Weights of a small GPT-style language model, trained from scratch on English Wikipedia.
Size: MLP 960 GELU, vocabulary 4096, 8.21M parameters.
Architecture: LayerNorm before each block, learned positions, no biases in attention or MLP, tied embeddings.
Training: 307M tokens, 9379 steps.
MLP neurons of a small language model. Each row is named by its layer, matrix (up: input weights) and neuron, and shows model dimensions 128-191. Each number is 128 + 32 x the weight over its row's rms, rounded and kept within 0 to 255.
A block is one neuron, or neurons of one layer that tend to fire together. After each block is what it responds to, as a language model described it from the Wikipedia text at the highest values.

L11.up29 [ 94 105 106 117  92 155 144 103  85 137 152 124 102 105 183 152 129 163 178 108 137 114 107 133 158 136 168  97 136  95  76 129 106 104 100 125 134 140  91  85 170 125 175 149 159  95 126 112 152 120  77 194 102 152 103 155 132 148 153  91 150 146 138 126]
L11.up40 [144 122  88  63 113 113 112 100 114 139 138 125 122  92 210 132 195 155 106  87 172 123  72 129 161 154 156 133 162 133 109 176 114 124 102 151 151  61 120 123 141  95 152 190 130  71 149 121  93 160 148 110 107 131 194 154 148 152 156 178  69 185 145 133]
L11.up154 [155 124 150 104 122  91 128 178  74 141 138  80 116 159 107 152 121 172 126  83 148 100 124 174 123  91 178 146 157 144 107  87 167 152 131  98 161 165  99 101 108 128 187 188 123 124 113 130 149 233 127  84 130  95 113 143 142 170 152  90  30 111 134 167]
L11.up240 [134 125  91  72 159 166 111 142 123 148 151 122  63 119 120 172 124 162  62 107 143 127 147 130 158  94 166 135 140 120 118 153  81 126 120  78 115 154 116 195  98 125 144 159  66 149  84  62 152 162 132 153 156  55 147 173 161 155  98 118 118  89 126 131]
L11.up509 [145 101 124 113 104 172  89 167 134  77 181 112 163  70 154 182 131 131 112 159 139 105 124 106 130 143  92 101 112  87 122 170 119  91 126  94  99 130  88  99 121 108 117 111 110  66 132 117 144  84 109 133  96 138 201 144 160 126  99  97 105 185 153 134]
L11.up662 [195 109 158 141  76 142 146 115 125  90 166 128  84  97 127 144 117 138  88 100 139 116  78 163 118 143 114 118 174  89 123 159 116 118  60  99 157 113 146  94 188 123 142 140 153  93 103  78 146 165 102 131 185 107 131  84 143 120 142 119  93 190 175 129]
L11.up698 [175 113 126 111 140  79 151  92 144  50 124 122 125 168 202 179 107 149 195 138 138 114 138  80  78 108 166 118 114 117 104 137 147 113 126 116  80 153 137 116 131  71 190 142 105 140 130 121 106  63 162 127 123 157 185 136 146 147 162 155  89 126  83 140]
L11.up837 [ 98 135  97  73 123 115  84 123 118 135 173  95  89 165 155 128 145 165 132 191 124 131 184 131 124 102  97  81  79 120 124 157 119 141 127 177 190  92  86 149 117 141 158 166 152 131 159 157 142 132 146 128 141 103 188 182 155 122 102 100 152 217  90 141]
Word-initial D fragment. Fires on a word's first-piece token, mostly D or d, in names after commas or table pipes, such as Dominic, Derek, Drew.

L5.up766 [ 84 108 110 129  91 107 117  99 120 131  86 112 153 152  95  90 138 121 200 107 114  81 146 147 191 115 126  99 132 141 183 121 164 176  78  63 144  87 149 105 165  61 158 137 170  80 115 105  84 129 161 153 143 111 198 136 105 145 113 124  62 139  89 118]
Word-initial name fragments. Fires on the first piece of a split word, mostly capitalized place-name starts after commas or in tables (H-ong Kong, O-range, P-rague), "ld" in Eldar/Elder/Oldham, and passive participles before "by".

L7.up134 [116  95 116 118  89 156 155  96  94 130 163 134 128 119  89 199 165 181 171 146 164 144 136 152 135 113 156 163 193 100 137 129 145  97  94 127 101 154 143  55 135 127 164 165 128 122 174 155 133 146  64 110 165 179 139 113 140 154 145 145 126 198  95 124]
L7.up223 [153  90 111 138 148 102 144 162 108 128 178 145 191  86  63  98 119 140 176 151 134 145 128 121 107  58 128 140 202 102 113 141 149  79  77 151  90 142 134 144  51 126  88 149 162 114 135 181 170 146  93 137 131 152 107 108 167 129  98 152  90 185 139 162]
L7.up271 [175 103 129 117 143 129 102 165 147 127 148 115 165 123  80 155 129 140 110 149 107 143 151 149  86 143 179 120 158 105 144 146 203 142  93 119 100 151 134 134 127 218 144 118 133 142  94 130 101  80 155 130 132 150  98 135  93 124  99 178 130 140 152 125]
L7.up348 [ 39  74 108 155 145 113 134 128  66 132 114 139 117 158  89 157 150 125  98 109 138 117  99 163 195 123 138 113 156 176 125 109 137  54 109 164 131 190 121 128 132 151 126  82  78 114 140 150 141 163 127 151 109 138 118 114 104 185 152 175 216 163 123  79]
L7.up397 [159  39  59 103 164  93 150 169 132 191 145 158 169  77  80 145 141 138 206 163 177 130  89 144 137 167 157 130 155 130 118 104 134  80 118 128  67 152 130 141 106 159 132 113  93 121 125 169 173 133 151 157 109 101 127 128 114 131 106 112 121 107 118 157]
L7.up470 [ 27 165 143 107 126 102 113 100 158  93 129 161  87 121 101 114 151 148 152 159 217 157 119 143 145 103  93 148 108 162  84 171 152  93 140  80 155 121 109 137 108 108 165 164 119 122 137 135 134 174  61 129 148  83 115 131 119 135 146 193 188 101 108 108]
L7.up858 [113  84 141 146 130 171 225 182 128 125 149 143 103 171 150 151  91 152 176 147 129 163 123 140 123 138 209 150  96  60 170 159  84 119 153 156 175 173 132 174  98 114 144 120 100 134 120 141 131 113 157 155 125 126 149  84 166 173 140 101 173 171 117  88]
L7.up949 [117 139  73 111 185 154 155 178 111 147 105 155 164 145 160 141 120 139 183 176 149 132  98 132 171  83 131 122 101 165 101 112 157 118  81 114 102 106 116  84  57 176  48 159 154 117 153 191 125 151 101 125 119 171 139 120 109 110 128 184 130 148 166 121]
Main verb inflections. Tense or person endings that complete the main verb after a subject, often split off, e.g. result-ed, return-s, travel-ed, go-es.

L5.up316 [104 107 166  39 119 128 153 220 119 140 134 127 138  68 161 146 183  83 177  98 182  96 115 142 132 129 166 125 182  94  93 109 143 135 103 121 135 143 155 113 163 122 111 128 202 129 126 119 182 207 128 141 130  70 144 134  85 160  98 129 125 143  99 147]
Verb inflection endings. Final inflectional pieces of split verbs (-ed, -es, -ing, -ates) plus whole verbs like use or be after modals, e.g. help|ed, oper|ates, restric|ted.

L7.up126 [ 84 119 145 100 143 116 176  77 152 125 127 155 174  97 101 155 144  72 109 117 156 108 172 120 122 128 156 169 110  96 150 170 166 100  39  75 126 120 110 133  82  95 103 185  91 119 172 191 163 137 131  81 123 122 133 105 156 142 170 136 151 115 164 110]
L7.up261 [130 133  71 155 126 166 193 119  47  85 169 119  95 148 117 164  60 124 182  55 102  91 170 144 172 133 116 192 119  95 138 100 121 106 148 190  82 151  73 136 114 103 169 138 133 139 115  95 152 149 104 122 106 112 150 184 130 105 121 144 110 169 132 113]
L7.up343 [101 136 104 175 166 160  98 144 110 166 132 109  98 127 158 201 151  63 113 119 133 115 189 109 164 126  61 103 164 154  87 166  85 124 145  90  74 166  96 139 161 157 131 129 160 165 147  79  79 162 146  99 101 118 142 105 104 107 154 160  67 159 180 128]
L7.up358 [153 126 131 227 152 104 131 146 147 140 135 128 169 126  85 159 137 153 140 104 180 102 134 143 123 155 116 163  90 115 135 137 155 113 151  84 139 170 102 137 132  95 166  98 175 121 145 141 116 117 129 131 126 178 159 100 152  70 126  89 108  84  74 180]
L7.up432 [101 103  73 141 108 106 113  64 107 131 144  78 130 107 151 150  94 175  72 150 165 149 164 102 182 133 140 110 104  92 166 107  84 131 119 138 131 171 187 123 155  77  66 177 136 132 125 193 137  75 167 200 125 185 159 146 107 136 137  72 147  55  91  89]
L7.up491 [180  87  71 157 101 121 186 121 123 151 128 108 122  87 134 155 156 137  99 147 143 141 154  94  88 134 114 168 149  78 165 180  75 102 142 114 143 137 105 104 161 117 137 179 142 188 176  93 105 141  95  86 128 122 106 171 108  90 201 105 138 147 175 142]
L7.up851 [129 104 116 188  64 120 126  99 140 192 117 118 146  69 130 152 135 122 181 140 136 101 175 112 162  76 120 165 127 117  97 127 114 135 190 120 206 128 124 127 173 103  64 102 156 169 124 112 107 155  61  86 115 124  65 128 141 150 133 147 162 101 136 113]
L7.up880 [139  71 117 123 111  78 189 102 151  63 141  94 146 200 113 102 132  57 120 124 153 129 173  99 186  78 149  94 108 109 116 127  79 165 108 156 168 143  94 164 136 154 130 102 178 139 128 130  95 166 157  44 133 139 146 162 115  78 157 132 117 177  83  94]
Article "an" and name breaks. Mostly the article "an" in running prose before a noun (became an astronomer, as an audience favorite, an offensive); also pipes, commas and mid-word pieces inside people's or product names in lists and tables.

L11.up37 [ 78  97  93 184 174 128 169 181 141 172 120 131 140 146  97 180  79 127 165 181 104 112 113 115 108 129 164 148 131 166 105 109 142 101 120 126 113  82  99 121 110 142 128 105 186 107  94 194 133 123  84  89 123 159 121  67  80 124 128 133 127 115 174 171]
L11.up93 [121  74 142  87 133 164 148  81 130 157 116  82 168 100 141 124 129 116 196 125 159 139 150  76 141  85 106 163 167 119  84 116 127 117 126 155 106 142 156 167 161 133 116  33 155 134  87 148 141  68 116 136 137 156 121  88  94 137 111  60 174 137 106 141]
L11.up174 [147 112  78 104 115  92 104 119 125 107 129 153 116 121 173 142 160 156 136 105 154 148 152  95  99 147 119  89 133  81 147 181 108  95 111 111 154 122 122 118 117 145 196 140 160 131 142 141 132 104  88 181 126 145 155  70 106 150 144 122 112 171 161 100]
L11.up435 [164 124 126 164 149 153 166  59 112 140 141  79  95 127 113 157  95  63 194 189 130 145  54 117 113  73 106 213 121  96 140 147 154  91 138  69 175  87 108 158 102 102  93 117  88  86 128 161  85 175 130 108 156 105 152 104  98 107  79 134  86 167 162  79]
L11.up471 [134 107 102 112 179 119  97 129 191 159 114 169 159  65 135  89 118 114 123  99 144 145 139 166 127  60 153 156 132 139 125 100 117  79 152 187 146 149 164  97 143 145 185 135  80 108 132 158 201 120 118 139  96 111 130 104 146 111  65  77 155 135 147 204]
L11.up487 [151 124 122 165 122 144 164 143 179  94  66 150 178 125 167 101 114  99 137 139 100 142 130 140 110  89 136 165 175 150 127 108 144 138 110  81 140 125 140 122 100 192  79  70 110 126 142 167 129 176  95  74 110 186 152 150 137 193 104 157 120 136 130 163]
L11.up623 [141  88 108 118 255 153 141 116 163 107  88  97 163  90 126 144 133 102 166 146 148  93 152  93 110  53  73  82 120 154  75 111 134 104  76 119 159 154 125 106 131 106 167 111 125 139 105 182  96 109  97 118 117 162 204  95 121 105 131 126  88 121 101 138]
L11.up706 [174 121  63 188 127  78 137 126  92 164 128  91 190 139 125 151 116 121 173 124 155 153 101  97 137 117  76 162 178 138 176 134 155 119 115 123 144 184 139 139 101 116 127 136 124 139  63 156 187 154 106  97 143 125 158 126 121  81  72 151 108 118 198 131]
Verb-start fragments. Opening piece of a verb or adverb right after a subject or auxiliary, e.g. al(ways), g(rew), decl(ared); also modals like would, must.

L5.up865 [115 132  84 134 124 158 138 173 116 116 188 162 175  65 155 121 136 168 149  66 155 119 160 158 143  93 122 103 152 137 112 115 140 130 102  97  95 161 145 204 170  86 132 185 155  89 154 100 112 171  99 124  37 158 120  71 164  86 123 180 128  99 125 107]
Common action verbs. Generic verbs after a subject or noun in Wikipedia prose, such as made, held, took, led, gave, plus the article "an" and mid-word pieces (osing, ft).

L5.up506 [121  69 134 160 177 147 130 119 142 167  83  97 167 104 123  77 134 124 200 199 173 185 100 128 140  48 159 155 138 141  91 105 113 115  54 126 155 114 149 115 141 113 118 103 161 107 162 139 147 149 148 122 120 146 103 121  50 118 129 121  93 138 123 111]
Main-verb word pieces. Pieces of the sentence's main verb right after a subject or auxiliary (he, was, has), often the past-tense ending, as in help-ed, g-rown, arr-ived.

L5.up714 [ 78 141 136 104 122  65 151  93  94 134 108  90 138 153 124 122 110 107 197 142  98 141 106 100 166 148 170 143 114 196  99 155 129 150 160 169 139  91  81 161 104 124 116 138 117 111 147 101  59 121 107 143 118 136 115  70 145 136 119 110 186 108 127 150]
Plural noun endings. Plural suffix pieces closing a noun, often a subject or group of people, such as -s, -ers, -ors (investors, contestants, cheerleaders), plus They and members.

L11.up134 [147 133  88 163  79 108 156 138 106  75 186 121  83 120 134 122 109 168 111 141 134 153 141 150 126 103 137 138 109 124 130 140  87 145 115 143 132 177  92 142 137 104 212 111 121 123 170 152 144 122  81 153 127 119 134 158 144 140 148 175 157 187 152 136]
L11.up484 [171 103 106 169 141 125 127 154 168 133  82 107 118 148  78 179  40 137 145  80 174 138 114 150 109 151 137  85  84 131 137 120 167  73  89 158  75 105  83 140 140 134 146 112 157 113 147 138 118 128 142  59 145 127 144  98  97 141 121 108  81 107 115 151]
L11.up544 [129 119  94 167 109 141 116 104 147 151 157 121 140 102 177  87 135 177 107 134 126 124 134  95 176 139  70 196 140 169 144 141 127 153 154  86  65 130  62 145 144  91 102 109 161 109 114 119 117  72 142 104 127 121 167  96  79 171 148  56 201 110 154 117]
L11.up546 [ 84  94 100 114 110 153 157 120 177 160 117 151 125 115 164  86 121 128  91 171 161  97 143  98 122 127 134 130 138 126  92 133  63 161 135 104 111  92 170  87 141 170 114 162 142 103 146  90 118  88 106 101 139 183 160 149 117 130 159 118 160 105 101 146]
L11.up576 [177 132 151 128  96 122 113 115 151  76 143 173 127 125 127 173  70 165  61 159  97 100 107 151 125 110 156  90 131 118 156 160 116 102  83  88  74 207 135 124 115 102 154  69  61 142 123  87 147 165 128 134 125 111 135  69 135  97 144 164 116  80 187 106]
L11.up733 [145  98 104 171 141 175 148 189  71 102 126  59 153  66 197 134  96 151 168  98  62 133  98 163 156 116 137 160 177 147 102 143 103 203 137 152  86 182 151 118 155 139 137 157 163  92 170 114 151 164 103 151 105 123 196 121 122 127 143 131 107 157 169 137]
L11.up864 [160  94 103 187 183 100 130 186 129  81 118  95 154 141 145 174  50 157 154 120 103 160 123 149 109 137 117 160 128  85 130 156 116  88 139  55 103 115 153  89 217 169 166 112  79 107 151 154 134 127 147 146 119  98 162 108 142 181  92 124 176 140 150 116]
L11.up949 [156  97 151 128 129  90 230  97 131 159 141  33 141 180 174 150 158 152 131 120 147 131 144 131 120 125 146 139 116  98 165 140 162 128  49 173 160 134 149 158 162  91 148 150 114  95 112 107 162 132 188 122 146 137 144 146 149 131 170  95 117 137 109 145]
Word-initial fragment "an". Word-start pieces, mostly "an" after verbs or prepositions, read as the article or as the start of anonymous, answer, analysis; also pr, br, str.

L7.up321 [121 100  94 173 175 143 121 107 118 146 160 159 108 126 112  72 147 114 171 172  90  94 176 128 169 151 146 166  87 122 118 183 105 115 207 124  97  54 107 102 147 118 120 141 111 126 175 129 103 123 164 163 122 150 109 106 163  83 103 151 115 164  40 120]
L7.up367 [ 95 125 101 128 104  59  97 134 131 125 126 102 174 122 135 137 143 160 147 137 166 127  86 108 176  88 120  97  52 140 150 184 104  93 150 138 125 153 116 128 195 174 185 197 109 165 160 157 127 144 114 104 133 149 152 133  36  79  88 100 144 109 148 131]
L7.up469 [101 102 138 120 129 125 119 161 152 168 137 134 135 118 114 116 116 105 155 175 130 124 158  55 113 151 198 117 129 150 142 111 121 116 169 108 112  66 113 142 120 126 162  99 143  99 131 114 163  79 139 110  43 110 147 122  35  99 144 168 108 180 146 135]
L7.up497 [154 117  69 133 152 112 111 167 106 152 139 121 100 131 174 145 148 124  82 159  72 178 117 192 166 125 106 128 121 120 119 142 162 103  85 115 100 107 142 103 110 173 178 183 128  69  79  93 171 109  89 124 109 103  84 117 141 102 135 112 163 106 159 140]
L7.up718 [ 99  76  44 158 104  53  96 131 135 121 172 125 164 196 117 145 156  83 136 192 136 157 161 136 125 168  76 119 155 122 116 130 138  89 125 104 122 137 109 153 130 122 166  93 148 158 147 176 116 143 180 127  76  86 161 185 137 119 130 134 102 110 164 129]
L7.up720 [204 127 122 107 145 116 157 213  90  96 152 131  68 142 121 160 111 139 183 185 106 102 156 148 131 134 133 122 208 190 128 136 114  95 183 132 150 141 155 151 157 128 203 157 101 114 148 149 117 158  90  64 149 162 138 166 103 135  96 107 137 109 114 155]
L7.up766 [ 90 140 117 103 120  93 116 152 171 147  87 139 163 128 131 148 109 136 110 162 109 143 148 110 131 147 133 144 114 132 142 118 153 101 145 132 136 169  75 154 173 180 141 131 145  60 120 122 144 168 125 145  95  47 158 137 110 123 117  53  43 137  95 180]
L7.up925 [ 97  77 176 157 117  41 110 149 165 152  83  92 116 156 104 139 162 124  72 135 101 124 114 117 128 110  50 150 147  74  71  55 106 114 107 111 129 143 118 107 134 190 123 169  83 128 110 165 138 136 107 104  90 144 118 115 124  73 114 150 149 146 153 144]
Passive verb-stem starts. First word-piece of a split word, usually a verb stem like re-, dis-, comp- right after was/were/been, as in was re|named.

L11.up65 [122 142 126  54 124 120 155 126  97  97 139 145 117 130 143 159  75 100 110 189 118 112  53 164 132 183 113 126 128 131 137 151 165 196 110 144 143 134 118 140  98 104  76 152 181 127 101 160  91  65 107 124 187 138 131 149 133 155 174  99 106 127 141 150]
L11.up91 [122  85 170  64  94 110 194 153 152  59  97  89  63 132 101 169 107 181  93 148 164 126 119 112 106 142  98 121  91 150 167 147 113 149 171 112 110 158 122  90 124 216 109 145 133 106 133 152 120 158 111 100 139  90  75 103 156  55 142 141  94 115 104 118]
L11.up391 [ 79 153  71 105 127  86 113 142 168 142 150 128  93 116 136  78 108 103 125 178 148 180  78 162 100 133 143 136 169  77 132 115 161  49  82 164  72 151 105 141 165 134 176 162 121  90 134  84 122 137  82  78 178 195  70  30 155  98 169  85 143 120 114  90]
L11.up404 [ 73 122 137 127 134 131  73 150 159  65  86 212 134 140 167 127  74 170 126 157 125  81 126 126 142 112 147 111 126  85  98 222 169 141  71 146 120 150  90  78 116  51 111 210  98  80  53 134 138 164  92 161 169 152 132 127 100  90 179 135 148  81 127 131]
L11.up550 [109 113 148  83  75 132 170 126 121 113 134 153 105  88 118 136  63 184 175 112 192 144 114 193  84 181  92 157  95  74 123 129 172 120 111 139 120 134 138  81 121 111  76 172 168  94  85 167 103  97  68 124 233 155 116 147  99  55 151 143 105  92 182 147]
L11.up555 [135 161 156 114 144 142 143 123 121 151  68 141 131  45 114 139 110 176 151  85 141  75 155 167 161 153 175 114 125  87  50 152 143 196 150  88 182  64 126  71 117 101 120 104 140  94  92  92  97 130  90 147 133 170  43 153 111 105 137 165 143 107 108 106]
L11.up786 [ 93  98 132 105 124 181 156  97 146  96  59 105  96 120 170 187 110 108 122  62 136 154 142 100  62 135 142 105  62 161 113 129 124 163 159 157 131 152 115  88 134 194  67 136 134  95 117 114 116 171 125 125 148 102 116 120 100  89 162 201 135 148  77 140]
L11.up892 [163  63 184  90  94 126  90 115 131 133 166  83 133 134 148 144 149 158 101 113 166 131 144 166  87 129 115 160 192 105 141 151  98 168 203 175 108 151 101 111 219  78 179 155 107  70  94 124  94 125  78  64 182 134  76 141 110 120 118 148  96 123 136 178]
Phrase-completing final tokens. Fires on the last piece of a word that ends a noun phrase just before punctuation or a preposition, e.g. require-ments, ass-ets, Jord-an, 201-0, same time.

L11.up54 [116 126 132 117 109  88 134 151 151  94 132 151 112  75 110 107  80  90  92  95 178 122 120 111 148 124 125 102 142 104 111 127 144 103 114 147  99 152 162 180 173  69 124 147 111 132 124  94 142 188 101 146 139 166  71  86 159 163 111  96 194 127 105 166]
L11.up258 [140 106 131 132 117  95 137 176 144 144  82 142 134 171  99 163 135 115 236 139 168  97 121 158 167 134 103  76 186 127 115 154 145  73  74 120 121 117  94 152  77 133 120 117 155 116  95 179  95 130 178 198 115 171 140 130  90 131  72 114 159 132 101 168]
L11.up463 [143 142 166 121 114 126  36 136 131 123 121 119 115 116 119  76 113 108 156 123 167  60  96 148 145  93 130 113 198 131 131 146  93  36  96 138 137 130 148 160 135 128 123 136 140 102 127 188 145 124 108 152  99 181 181 102 134 162  68 134 164 152 118 184]
L11.up691 [151 132 152 153 168 108 105 163 158 144 110 131 130 101  89 138  91 185 103 155 142 130  88 125  59 120 118 166 181 100 158 127 206 104  58 145 126 129 157 162 129 149  53  82 118  84 149 115 114 118 154 155 143 167 150 123 122  79  75 125 148 164 116  93]
L11.up717 [103 136 112  76 126 159 117 150 139  99 174  96 149 124 166 114  90  88 109  76 136 108 126 104  94 175 124 136 203  62 113 140 128 120  72 151 113 161 155 142 147  93  97  75 138 100 170 170 116 107 116 139 156 166 227 162 171 106  74 118 154 105 138 131]
L11.up754 [ 94 134 131  98 165 165 159 140  90 105 124 152 173 132 114 170 168 133 171 161 112  46  84 163 134 132 131 133 161 219 166 146 153  47  79 161  92 169 125 115 129  76  89  96 136 105 140 138  87 146 108 132 138 115 123 168 120  80 103 133 144  97  84 159]
L11.up853 [145 122 132 151 131  96 129 104 187 172 107 168 140  93  98 159 153 131 115  76 130 135 164 154 180 105  57 118  71 121 139 135  84 122 116  78  68 185 148 146 132 164 204 170 143 109 122 120 164 115  73  96 126 142 160 135 133  96 126 172 144 117 126 114]
L11.up940 [138 114 155  79 105 106  79 149 135  94 103 114 130 109 157 132 112 154 108 125 175  93 120 100  97 171 179 141 155 113 172 126 103 163 118 129 136 149 107  61 154 139 110 115 133 159  94 178 127  59  75 108 140  83 110 128 126 103 110 126 156 157  94 167]
Verb-completing tokens. The final piece of a verb, or the whole verb, when it takes an object or clause, e.g. not-ed, discover-ing, find, believe, adopted.